Weights of a small transformer language model: rotary positions, normalized queries and keys.
MLP neurons of a small language model. Each row is named by its layer, matrix (up: input weights) and neuron, and shows model dimensions 96-223. Each number is 128 + 24 x the weight over its row's rms, rounded and kept within 0 to 255. Numbers have three digits each.
Before each neuron's rows, "fires in" lists the words (lower case) most often at its 100 highest values on Wikipedia text that the model never trained on; "fires on" lists the tokens most often at its 100 highest values on Wikipedia text that the model never trained on. A number after a token or word is its count.

fires in: "not" 25, "they" 14, "were" 8, "are" 5, "sq" 4, "met" 4
fires on: "ot" 27, "y" 18, " were" 8, " are" 6, "et" 6, "q" 4
L11.up740:090165109122157096141121133080131134124145148160155092155089118117114132134110150132172150129077146147101110104120117116108113132131134141111101099126104167147107116135148138112135167127086072159085111133110116149090117089127140130093136158153132112138131097129121129142140120135107093122120162090143155162089148095123158121133119152175120108167140147157134177127164132095113117116149

fires in: "he" 60, "they" 13, "then" 6, "who" 5
fires on: " he" 48, "e" 16, "y" 13, "n" 6, "o" 5
L5.up70:107099130141121109129155118141194154123139090169117137146132148160097128144139138149108173115072132133081059145087138120133153101138115139133120125096124128108151152117131136139136170137122117171126142120112127132125157118143101136120123088137157145176103092088129177139115123135106101161139112075104106144140132098135116129131098155126114146153103146115143129114148117152127129124095

fires in: "south" 21, "president" 15, "southern" 9, "squadron" 6
fires on: "ou" 36, "id" 15, "qu" 13, "up" 13, "v" 12
L3.up456:123112141153122171125110103160109135138129154110147132136109140168088117148138120137110112085112100112121141121144087108158131136139116134160083165092108116194092129194122124119134120102137148113156136151107120113097091113144170119151132111131125117107123124101130148146084111105119133080125136121123159112098127135119106154100138155125154093170113139114182133074123095152117206111112

fires in: "this" 42, "it" 19, "other" 8, "series" 6
fires on: "is" 43, "t" 32, "m" 11, "ies" 6, "art" 5
L3.up677:111115157102139159155140148133113112177138133132133144128146168120134162121104174130095150119106095118168099127130106104099116119119146082159120129128103102131122149114147123121166154119133123101106145134132095148117078114141151152115153067148134147091114153115091115137133117132145146139119100123124074133129139174167147119146079179109105160171124113130128117148122151171099106107094

fires in: "career" 33, "later" 8, "mexico" 5, "ohio" 4
fires on: "er" 44, "o" 40
L11.up427:087044128099145087142141142155106137114119136144118119135128138158109146121102134111092125190088154093112156142118127150134143131125095120149109126169157144111166116103132170113077160138133132140151155124120160127152161119091124153113115138170145131125137139154110134141151136089130103148116128138168084157155124137125107135124105148111105157079146109098124173163114111132141071101159

fires in: "have" 18, "they" 17, "often" 7, "has" 6, "sometimes" 5, "be" 4
fires on: "y" 19, "e" 18, "en" 10, "as" 6, "es" 5
L11.up105:118133156115141134139137138143114099104098104142127104129117120116146111105147102136118148101079150113115152101096124097103113157147135141089128118084125153124155147141168100106137175150101107166103134139125118141106162079098112125110109130081137132128112148162099130154100117148176172155101108099153145155149149175108138093122122127139121131144127116129124176106139140138112176120137

fires in: "states" 31, "germany" 10, "marine" 9, "france" 5, "party" 4, "women" 4
fires on: "es" 35, "y" 23, "en" 11, "ine" 9, "ia" 9, "ce" 5
L5.up510:133174169120145178121101139139118156164113090142137105128116144128125055114137131140177159130100097115183130152149124153114154143127133147137105110153126125103112166096126149145107122179135119088145133144150153114114111128103099140110100145136133150101128130103128128176127141173108128182137158131108112180121124160128110071133097135100139101115073077118126111129107099114129117129097

fires in: "united" 31, "men" 13, "university" 9, "5022389" 4
fires on: "ed" 31, "en" 19, "ity" 9, "8" 5, "y" 5, " pl" 5
L10.up822:074133130162136135179158099174142126127131130112118123116120135167114115134126078092148081157097151169126133109139132131139112135137106133167150112056124147117090126116099126088120133150106131117126129142110154136152147111125156181142091110177085168138077121120154147120125142134146101126095137114113162144138108140142121129107171079127103149101115143115119145094148142128135083137166

fires in: "they" 33, "results" 8, "total" 6, "championship" 5
fires on: "y" 33, "e" 30, "ts" 12, "am" 10, "ot" 6, " e" 4
L5.up894:111117139156128131102100145129100103088158142123093116140151107116104167099153110141145144138118120072130093086077160133128127154164108157149137107131117109133112126104160154110149137121116104139118153100168134104094130155118125144115162091130145159137083116122135167137120144157120125125126135130119155111152101099124110133140096131103097120133151153112140156097157137128118093101112

fires in: "known" 20, "february" 12, "unknown" 7, "manning" 5, "hannemann" 5, "featured" 5
fires on: "n" 60, "e" 35
L3.up587:139096120162148154144098132138168075173095116147097121126105108114139127134142116176174162106156115134147116137118125173136112088099109105126074159100113129100102114113166126154081109085094142107109130128186160155123113100129135155101112142134145159126115147090131119174138103116126141144168113088122173124082141127130158155138168109117150145128140081114125145153160135137133117137111

fires in: "later" 19, "can" 14, "since" 11, "also" 6, "sent" 5, "same" 4
fires on: "an" 24, "er" 19, "ce" 11, "ent" 10, "ust" 7, "so" 6
L5.up639:104128081125095135124109111136132144155086146167117101135145096119102146120082131130156122105147117121097146155120122095081138129130141089134133166102176115175145129132169173119128128115119124118129112107122091144121177128104137124085101126134134154118130153130184084103108128138156111153079131139127147172134145114129128100121150168120119118166154097069126144115133118098136118128122

fires in: "has" 25, "southern" 14, "house" 11, "south" 8, "his" 7
fires on: "as" 30, "ou" 30, "t" 28, "is" 11
L2.up832:134195149112120146111147117146119135081126179149098090159099120170131125135135086141092091101118139100124122132135108141150160171139135098120125123142116059116135145130094096148132122103118150165116099110148133141133084115115145126098164125149148175092112118103128149176145127129151104094110163124153135103154158161137121160150148110147099135134124161135120105104124138147134130101167

fires in: "history" 16, "france" 11, "mexico" 8, "germany" 6, "force" 5, "program" 5
fires on: "y" 22, "ce" 18, "am" 15, "ri" 14, "o" 11, "ess" 6
L5.up821:131122153122173130091122154148053114076105104164158089119133155149194150160097152088120135133083166140113104142129098148108140103129132139124114147134137149117133121093131137104087186133142170123123125108116139124088082138126084124127126131148144076096142156129124135136110119083122170149144099101059118158151113132160117140089149126119121100135123111158126126088159119093152180110122

fires in: "it" 41, "which" 23, "washington" 4
fires on: "t" 52, "ich" 23, "s" 6, "ies" 6
L5.up797:106127108136111151129144147167115118136143118096126154152121116129127167114105134123149164122114125170161143167116162154141148149122120148111152134123135082100106131129166145085148096100129191136135100119095149133145135123124119100154143107105130096134141164137110120120124066118144084121114108121103153087131108143159171160117070166123106151190122104118075154109131101109100113143101